config.toml
d_mlp = 832
vocab_size = 8192
norm_place = "pre"
parallel_block = false
extras = ["capped logits"]
warmup_steps = 0
MLP neurons of a small language model. Each row is named by its layer, matrix (down: output weights) and neuron, and shows model dimensions 0-95. Each number is 500 + 50 x the weight over its row's rms, rounded and kept within 0 to 999. Numbers have three digits each. A neuron's up and down rows have the sign that makes its largest values positive.
A block is one neuron, or neurons of one layer that tend to fire together. Before each block is what it responds to, as a language model described it from the Wikipedia text at the highest values.

Description: Commas, "and", or subject pronouns right after a finished clause in biographical or historical narrative, introducing the next action or a description (e.g., "joined the party in 1976, and began", "Academy, from which").
L14.down54:450498454510483512449487529589491437461538656535534511510442511537405435504516507412496565520504493439464555514477502459530419549462523431442537527576503557542474500490538605434416491423527525449523547523536470580472484507572485475472564504419430527544525498435437451488523491514536525565
L14.down71:461498544473458555458475463477600461523511503551576471482474448434522420541453462464485488519450501511461482524478500394503656614513462444502475454458401540485442416543505432494518485472473567461561452519419551537575476539432595520544546487452532558559490453557509601519426452515439528534
L14.down135:564501491474528437551564390469501515544536496522530573459544481568448538564382501454522375479500556571595432508534548509510630541502501464525516455501552507487541481486555439411422570627556519531534512443554574454557562514503495471475479564519547495434407521490556433542441615504473411477
L14.down254:480428419428549511396548531530560525485493490407406620399510452405554582510421570506454499542576552570466544460529568434554588515511548474471502560509535475582437544494499521535508494413547483469496445415574580516500382436510435414489411570517485447551516473534433514485446478522477458507
L14.down516:479481408466519532515523532561533565435528559531439458471483479403516483488581489492523460513493562590426513501555552584472672552499556483489496535599419503496462491487540572443462502428536492520366518467517459427587495440464568461459538540535473411482465576505505477506487494351558576471
L14.down539:570536524415526513418532535559565475517552405443482451505553482472561487566507472544507445458525495550532548480550434486464497480490464588533569548447562457562471657548566426455416451464516460465538523499465530509434465472472450527497598568470482450548514492510419504525500473574511479506
L14.down586:510545512482450444492474534582535577543520490468580477567515620479481472524471494411509512510535503487508455493533504476417663558539485453465583419455503499480497494592534581519380495558462488540623593520642480427549457506432484458540516537542539512435445448542446491486462470423536450529
L14.down688:556502494399429564429522578533571568400435517538467458455416426481517610490628462488498497509438573579399512537468524441458529446510563524566470497452467430388529553548492565442516474513484516462551532551469536475473526514469378484499423493595439614540520563506523483538554573524473590534

Description: Past participles, adjectives or particles completing a predicate after was/is/were/became, e.g. available, known, broken up, lost, marked.
L7.down342:412455461539502534436465583535584492505508583496460541599506421484472492497475452406505463499490484570524464553482450435537342584544569455549423511464442518485534507428603559562535616520465500478384531466539491525428501531501511523492532381492372473505444518485555484446460409508456462450

Description: Mostly "the"/"The" opening a noun phrase right after a preposition, especially time phrases like during the war, during the reign, in the final.
L14.down28:425422563517479492579513416451507547501524496508500585413524585569584398519582406537490530490464569616572559520438472577565445532479484559494516532450432550535617477437556401432536491462523434512474616497575455474494448499494497450484470546475536521417447494566478644458458459490541585464
L14.down192:473474521470520518563534550481491552386477525482424493435595495482588447456391464515527485585461468553506524518536458450511716478497452479430482450520456548441386453461553555505455488554542523432538519521520594517414493475483519450509479436480496560560454415425491588416496522447502465496
L14.down210:493512525491450441422609509478433564509513538518562578510477504489473527538533509549490416563387445576529526455459508397567435562498575505373491419389513451543455443586583422552507468553549516458475413513511568560590567489439503552475491567548488411454466495471496479492475499354524461494
L14.down316:463516545524475464473506555461523436506542473436494504527511448470537532561492461549455486567473564508399569465553500516485548503557599532479475557469524528506472486569555507439539506484510531505458513478506513609508459423407496510475565531414443474482475535495543517555530432510652500530
L14.down341:497447417410431391559556359416503490523464508513517481497353462415589488458506474531469511549559437519513498444489466480483516433507466505528503513563506458498488527473435548469450475539404483517498497532390556568542535568448406493580498464472509450502475442486469428534579534441533523533
L14.down697:423474502390502479490498434431528427456492544486528536534520436615490534530551482437514609441506557483469481519495500602524510489539498496470555493431485544527510492446606499480446483546455478627462572501361482476549516501601522329588415417503518485555526544535548547393389480472510518545
L14.down721:476485529460385546519450480489440493616581569513569529597518427512536553530567434526490548496510471486530548580458484446480582457493550491577402472470424512455479502469535511499402515491429528578454498525513551508509450495548472429531485461452502438578505430526496499527527487512477589583
L14.down723:488521540565501505413425457511586485484472495510582535524527501458563543464562455541447577522446530527487548415499478426533698493488495484489484584430413493551528446498434482494520475498421510530471409558508527578456406453467475585503463528478488525575514495511538541503456537493428602504

Description: Clause-starting he/she/He in biographies, often after a date phrase or comma, before verbs (In 1961 he earned); also he-initial word pieces (heard, Heinemann) and "also".
L5.down381:477512483505520483486462447564516479550467493571488418422534453601536547545479550488557469405555449492499518511466537541456669507548588524613515459483430522540537488495498527518502498544508519509528533500510568471445445498484486550541523561414485544504454487440527574570486504473448453462
L5.down415:571531544431508521515547493594531494491543401544478497490567548543424477502510637449534507463513544531481467558475526576460624527488425494568597491572536392525541474538377573541518562536537420489493556427538489496451519476474591433543508535480475503454545515559480565479474494541440543587
L5.down496:571478514466546508529562504442559457515519391483427529432486466448483515473439490471593480424459476534427533524414530558537529458517460443406597453465578480461486544481508521518443472529506523430427436455575548439469479526469499468564464451536500476380533571536550574522545540463456546393
L5.down523:554454433444420402533413508507534396534435599516444482511452431498430543560451496512422432555515529508532543477398486457502427477583516377457509461542541453576452591474478517511482498472524494466459457557449438469462478494414473480551493406419399532469488506534510453585556545568495512547
L5.down684:434460522483525515488551525466492518501534532460413491437476519462587531536487498470577504431621485517454487516481543492454807560523630552497528531436484416503426583491577525460461565494534472591588511490492526531560449463470518489607496472457540571528508467491444479550568524445461426561
L5.down703:488455442507473490503464512512503566501506504549520488479525503470528472538549528484485447552426434515475465490466516503481999534512460520497446460489539500522456474480461531480517411479449467495436472440514591503431500479505511490460423462431568478541514489590493517565521542551469452530
L5.down809:465509507482420494421556450517535405522489552390525495514401518492440519564473573444582499527459515518550587443498490624503483574459503417520466485472571524458559478435435598524479528591491441487475604414497559474514535555428455529527413488549493439491462547544465556431505497401494524497
L5.down821:524643445503490432473553526567521489455471547654496508451510450465622497514557474476415436554557564497573474440422541471536492588513461514540548579482519510491491466446480533504431488453515460542521537476509538479580384446448562532493494545488545502574481539545501444550504551425485520483

Description: Forms of the verb be right after a subject or modal, such as was, is, were, been, 'm, 're, plus became and remain.
L7.down666:475469486479448546547587527579568547358425468472488603438548448517555548552487498512583589507558508472458573507416583476643707507451547539505550497450484464523543514534507459471582416424490507436458558489471478497558494514458543557502560564441429434455552580479458478572512528491484473493

Description: Past participles or their final word piece (drawn, compiled, taken, allocated), often in passive or reduced-relative phrases before by, in, to; sometimes phrase endings like runner up.
L5.down191:467458543512522527521419483559506457572479457475576477479483477554540460527510608569534512507450542461533403535475371479495499480505488481456513528527499490556566484415539499442521466583469407568451552575536487516482423537477514469463454555371465496530439491571577528511521435494559502545
L5.down264:466440434541501538506526608466501440529590474570472482483472384511514528487501561513452523493431485456516478484549506470537474552476449487523486427394577510484523556478576504531468508502507480511510453496616522506447501429540503535519471432606533557495566504473501566457468504518579421503
L5.down313:432373567515548432508608489421429497505506474508572493526518502460384460526549521519458597456482474475601449520415475443456526477607529523508458495460500453568488562558476511546530491530496452571471487541491467466455487417558466618476508518564433507485513629530436556531369451582519465473
L5.down352:494476473511572484473561512502514513461524423488453575559648547600507518392558505535571497426466508538478566463536521484443458428532616592465563468491527511561466560431476473536502448459468416521489555571513502507516566521531536387480573500526482493451502493548522551538482577498507525489
L5.down576:586487522512475458548535485478455487513494626506494447482457522510533484446519527484596521528491555528505536434547456451550611535518514562491546474508445471600504499563455616401529441476471535478493526421496496461513470443543398476484436546505603492512561458613453609559502500413513428538
L5.down708:520460511534603472509598502468404406517546464533483548498499512525471483484563430485528441553517480578489465490504447467428420482558506489585499522556507472513525602422522515545552512485574516454519484520518496416508467457479479487471449525473497492552544558431509542552570509436460425489
L5.down710:638455494513528450530580461462569445460534513491485554496487577493578547488569448546413508508451515438521544514514415503568474525528538575432514503452571521485633614534518515441426549539536425494440538501560566524495468491564502478481472475560622466437514574470470514431500441621544512523
L5.down830:436528510532533469510589446533479413602472392521523417448533497532481518497450608443439580578490488416446491576562531504555455476592480470528612498452449461529504535423480595519517493434545492498499444488443498481440497499573579534459460486467494477435535515472589545503474449491488508544

Description: Punctuation or prepositions that open a continuation of a sentence in biographical or descriptive prose, mostly commas, also colons, "(", "through", "for".
L7.down52:554483509534476526390476560516471502590491458502567467541435496419493445536410491379504513503453502533521467515439471538493432530578524391469497467440492554550515449572496530460479451497525445531498479514481411523480516535391418527485484492584410522441463465525467458476621568527526478485

Description: Forms of be and linking verbs after a subject or modal, such as were, was, are, be, plus include, including and become.
L14.down244:507532544481439474424556470553554506491533542561482544529541562460433473547564493567520612578528489467347510481539384542417482546344445515539479443496531481546516539543552460490490515565403538434476548495598552481513530579526499448426533482539481529576467527498445505458446419518564518473
L14.down298:486382483507468435528488497509409479388540519530562588510419363467560454400449536541442564529535488514580450404473465531514535496357511501464479456522496447479488483421552470522514438522523547443492527479520475556504474448487534470557523544461528512482497489501547486435562482459494444537
L14.down320:574566545466522507456504506475514551509493567480523481619449360510501498549391467403605496482420489479483518488610502428442607564450424536469576429517525461459489378521508517495485473517488570429421560505495480590483501563430425505579558520538521509538491506480492510454506428479448581510
L14.down367:533603501526502480453623491510570457470472385449422559570464498516505490472543597581598503521513486554491452424564483460481685451487573553555479475484429542475449576440493462596551513465547533502481455455527501448484447492481526520482419456554535518418567461543578470504455475519528544577
L14.down514:470504497588511496451574502484466422550574474539434457580438511528514507548523511401523518508485495508512444466436552470474360552397479481537455548481519531584543421498449502455515500541505482548532478414533465559526584447450482536461472486460573492491544495567478492540498582526595582565
L14.down532:473439469490580523533526532516525541468471543495432456578554569517471531481479451477545522500372504518535609516554584509556567423496440517468480492448428500578471435457509445495470478509506534553444434459422442548470495496522455477506533392515502569440414548502438495415493601492633527518
L14.down533:465514364489494487495579546494517499508566475488590518447580538462540415544495484594472435527540498542423528452535482483480524567525467500517471403507548439484550447525456464512490471508719584446538477471529506518546425441540509584549582609587445507507529448509643546522491556457497493481
L14.down599:523461504553453532542505517426492558416497477520569438543547504493488472500467519491517468525496456491546545418373668496490481443419526510498412457484522565477434556460410468508500497490496477508432539455461578471469479496469485436447507459541506494401519607543467471522574547427509516476

Description: Past participles in passive or reduced-relative phrases, usually after was/were and before in, by or to, e.g. built, released, shot.
L14.down146:469475514409533492440467426526477419492552449464576531498462387532551504400612552530569483535422403472586491485515618475561453507552609526464396504494449421506498527596560603520483556476520529469415470569475517560423601454551567482448487513458453466459536510552493488472542464527511515487
L14.down253:440562502538482333529523551475455453519458478508439515515571499410491457470532504506446517485560502501524444417493512395487583510550482562551495488536433436494559467441504430455433486495559518458490451510501499522508555579410448560541421545371525450494494503431453443482489537512456522574
L14.down437:603517408542507478436532496358477555413495456426545533518515513456583557487613438537495601463501514501499562525435462427451413432498580468549578482487475485564510410570552464513601454407483558461522500481498525464459518399448520512502616439490524411405492495433542492576466536541433391440
L14.down465:575568411568419476574512489579511432439387480509537515481482416484592569396468559553521505455545615495521537568464530477451581446552417450532435539500496460494410496456586637398470559463523433479437467490516517543539542486520498568530452528505442483477476550530537552438489377515483443514
L14.down529:518490422496484472491530506463482604529546449528513472446567479398586404410569538511513595461571569450554514465514590454468523519525525524483523429498567467409539478477444550530533468472502494452505477427532498446484512542442518624485587571460491470520534542538473434505457516478499408493
L14.down696:442567542472483412432513476559552461553461440452505524528574544493523464555546540492548499607544365538520464506427550540552554455379535457510456564484489596542407558497611467385531534450422515455455461485504563544498497564530439493485512487480528506483464537420496560494420467556506523566
L14.down701:492474459551450563381564440485501426578499503575496362517362443530455408450468517470444599513513460446583551456541512538552490461487513532523505449440446346443505599520457505469430521488467444523429473562421465452414492428478453548455537470461411502526559499574364525510550528473516458522
L14.down800:573499457487447478471454553513531572502447466495506521587476544488496513525424484507571470494537425426530490597552477528450646493508468542501598467518500395512522495509482501506619580433490629534500416494433511453483527375509465477531472489491419412433455449467481476512458474451504546486

Description: Verb tokens or endings of movement or extent, often in road and route descriptions, before a direction word, as in travels, turning, passes, extends, moved.
L14.down321:534512529441482540539486561489540503476496563528577395606547474478451447473515515544505525479488460572537541417385504549407436487503555379443536492511525491595470414570503581449501506576460565574535474447406485434494430502474489413484468395537468526514477460393450518456490545577530583578
L14.down346:474493424531541576606463484502527478512499509533447477510516506584526382405527489460552642483546497480502537475444553566486491494552504533453478450406463493505454428540468510479512445453461502475546498498515470494514406487527547546442481522504489535501444498404535512517506517516537505542
L14.down493:506489480541490500534485503443522554466478527520498463483394424481483630548497466455522547539611403484526459507474545487488371491503477484514455554597504408518529482499546518582498507481523496555423396524468526525566521422496454526497471534487497516506515447492432455495519473519466486443
L14.down526:470561563575452510407544477454539551475410488504540407666589464536471539511511433533542493496570476482509472486455477532340637521549386486450432452446387600455456507537509482481549450564554465503501520514489477466550506470462460452440479454483537510443530432444465516527520580456491574572
L14.down600:499482485433511538437563540487544499474536504467407464454517524459468492508543500518475514483509436538484528583508512587507461516525458438518435468566540518461516435459433540510586351453512559521473451585516467399567462445576589549431473567519478441487466456469576547530485427391523592560
L14.down633:495545497464556441569462460539514573534527532544547441496541466512509531527504532500494479469393468446494422483484526550473688471450571458460412507459496494465522468536490530400550460444362567512470500503435542496512568481443476492518489521361472490557419461528515464544552422555476520453
L14.down702:533508517504497462442493468513452518597494554497440481474484450562470436412530452451415494479487561454551525501577584454362590545471507409559521448481499474520483487552513454526570492557469522563528443512514480481485518479538555357472377441495531397463553455465529520444481465486546583485
L14.down795:549466517407527565476483466529532481502467495481493496505422464537553469367430401483528497500503495511517452460481449536488403476523603499511478558560537485553503498507614595541567580507445573545549490496569565513495520550435467533462464464558438416527514515496450489576570563523463442561

Description: Words opening a new clause or list after a noun phrase or comma, mainly where, with, which, including, such as, as well.
L5.down62:494539541491472527535379509565486522540516522451550471477520468581462438534551517541567526462498497512424552513493470442503642459529488447418483521507422508441443418489579490473405526485462376515509584516433532583515486386462442484563515540466527418540515536526446532505530410474556538532
L5.down88:535531417488536506483551466470555426497465550555540502468518549516513510417550488537568587404548425542454447536437551521478614553477482558466496446573463347583526492489445523445494546475466505552492524545443495537494405494437554422490485538518567483523483516496500427473480530506493477576
L5.down197:424504554449547525508585453491451485496469548456592470535557470486460455479494559484515554514510514514490501562444516520555553460553578433476508444463523501442445594480528509496607490600554483579450502518491466458484468449544536480469459534561470524540467493433407518423523529535477552592
L5.down229:526506581528515483542505544608488526610498562443503453434432458438557490558490496502498484579520522540505530461469492456510534457515489409527559494544511437406535628549379520532417508519514421471501592504522503472580636578457502421548514478597497505483560545460414520462453425501518473478
L5.down266:385474482459527544474558546545506497452512510478464461499452572508601431480471515495466516462542381424549481508516447560459644522403544432411512416536584421576462547549586471537437395493545538591473486417541499422466512407514465457470356558551564468512391480553447517439455549485527539482
L5.down495:469576405463472400458547525480484480427448535493540497519528440484510519513579464527492558474420571499423533519543493502481604500490570547485503402542386525610449440565514544536559392510501418490543479501412472511511402528575579463447425561553440474560442549516441417419459477442489619559
L5.down669:533442480516474503431634600592477506451471528506430436507372472536561524483532507594519442541543550556542559512475505508474482541474576510487411602538549478488371494428521575495508437436493500504479471556482515450420525501504485458536515532446470463464545554514520577345401585472436591490
L5.down770:567494566508523478529546488468526572490497402458506534578600517469488402599499457569468477493536436448457433537574413567494490586504515496424516565535421398562522463454456523484552435425544484575456471480521480495479446551529422524472535550426398499432547530506488518493537453498474492532

Description: Finite verb or auxiliary right after its subject in a clause, often after who/what/there, e.g. had, is, calls, found, has.
L5.down5:478538542439515386516464554549533529418459460465425521535565453458508446450525390487527467508409515495592573462534599477495504564537462551425443599531560484486489555489493510490441511447439467503454441536502467474536529472518514469519475460570459476600516569481482500539516495403487516552
L5.down158:501483475443360483391564539489459469549520354536490592541383486515625402548441550481485476582465590539396509510462443480582493436524560520518523607607527508435456425535519498600573541512530486444481478456521511555499379457538600514435514517520583481482457503527519531553447519483582555472
L5.down268:464570542459485546445497519451457533376417597470451495463514541531564550484518491451578525591423508480487522471385567511632577477500507530469484474413517553624493463566533511466460460522517475479512569567502598372490424490488505514538485494613392426546510536503419472505486486566483497568
L5.down365:435414534478518500430518585478537498461551489562456521512550342497536393478525449517578592558576471422471497498524514501503764608572449492535509401377492481451385584445598497440494517448491489518519503519408427492533422486523490537504540425465433549433510497531472475539531470554517505505
L5.down389:541446431530607489596572463550521550365474519542512467595570480473557528498509512489513453557571546427514511558531518376430507494525493490450422496566488421545461472490551570471496411471416538407540500501581491540537410524549584383495491485549490513498575519499506473390482496584551556542
L5.down440:476451431475484461473572456401535428527441590519529603533482485445514444418533546528479506484472417480397560537483488419569355460518573620426451456450432472509522431475524548413470577565475510493522481477474496528496516558510537548443542540519405477506520481442532479472565582404505517582
L5.down494:506483477506528464543514418464527465452369582526535547522478564440503584432455505442474519539418425468531552456511456433510648430482544560465507468441441503502510497514482517525474443485540518488530484572571513579483463534483508462430540474531527491533500533527413517556472481491479518531
L5.down756:496421542426477417502521513527510528393554457528516573427526391459471472520516456462543449569538598463457554515577443414518542498402507469430539476499437473460518466555515418468524547529465521445474531466518503560618569560460455524565535501499426424415508530496505450558536561475477565505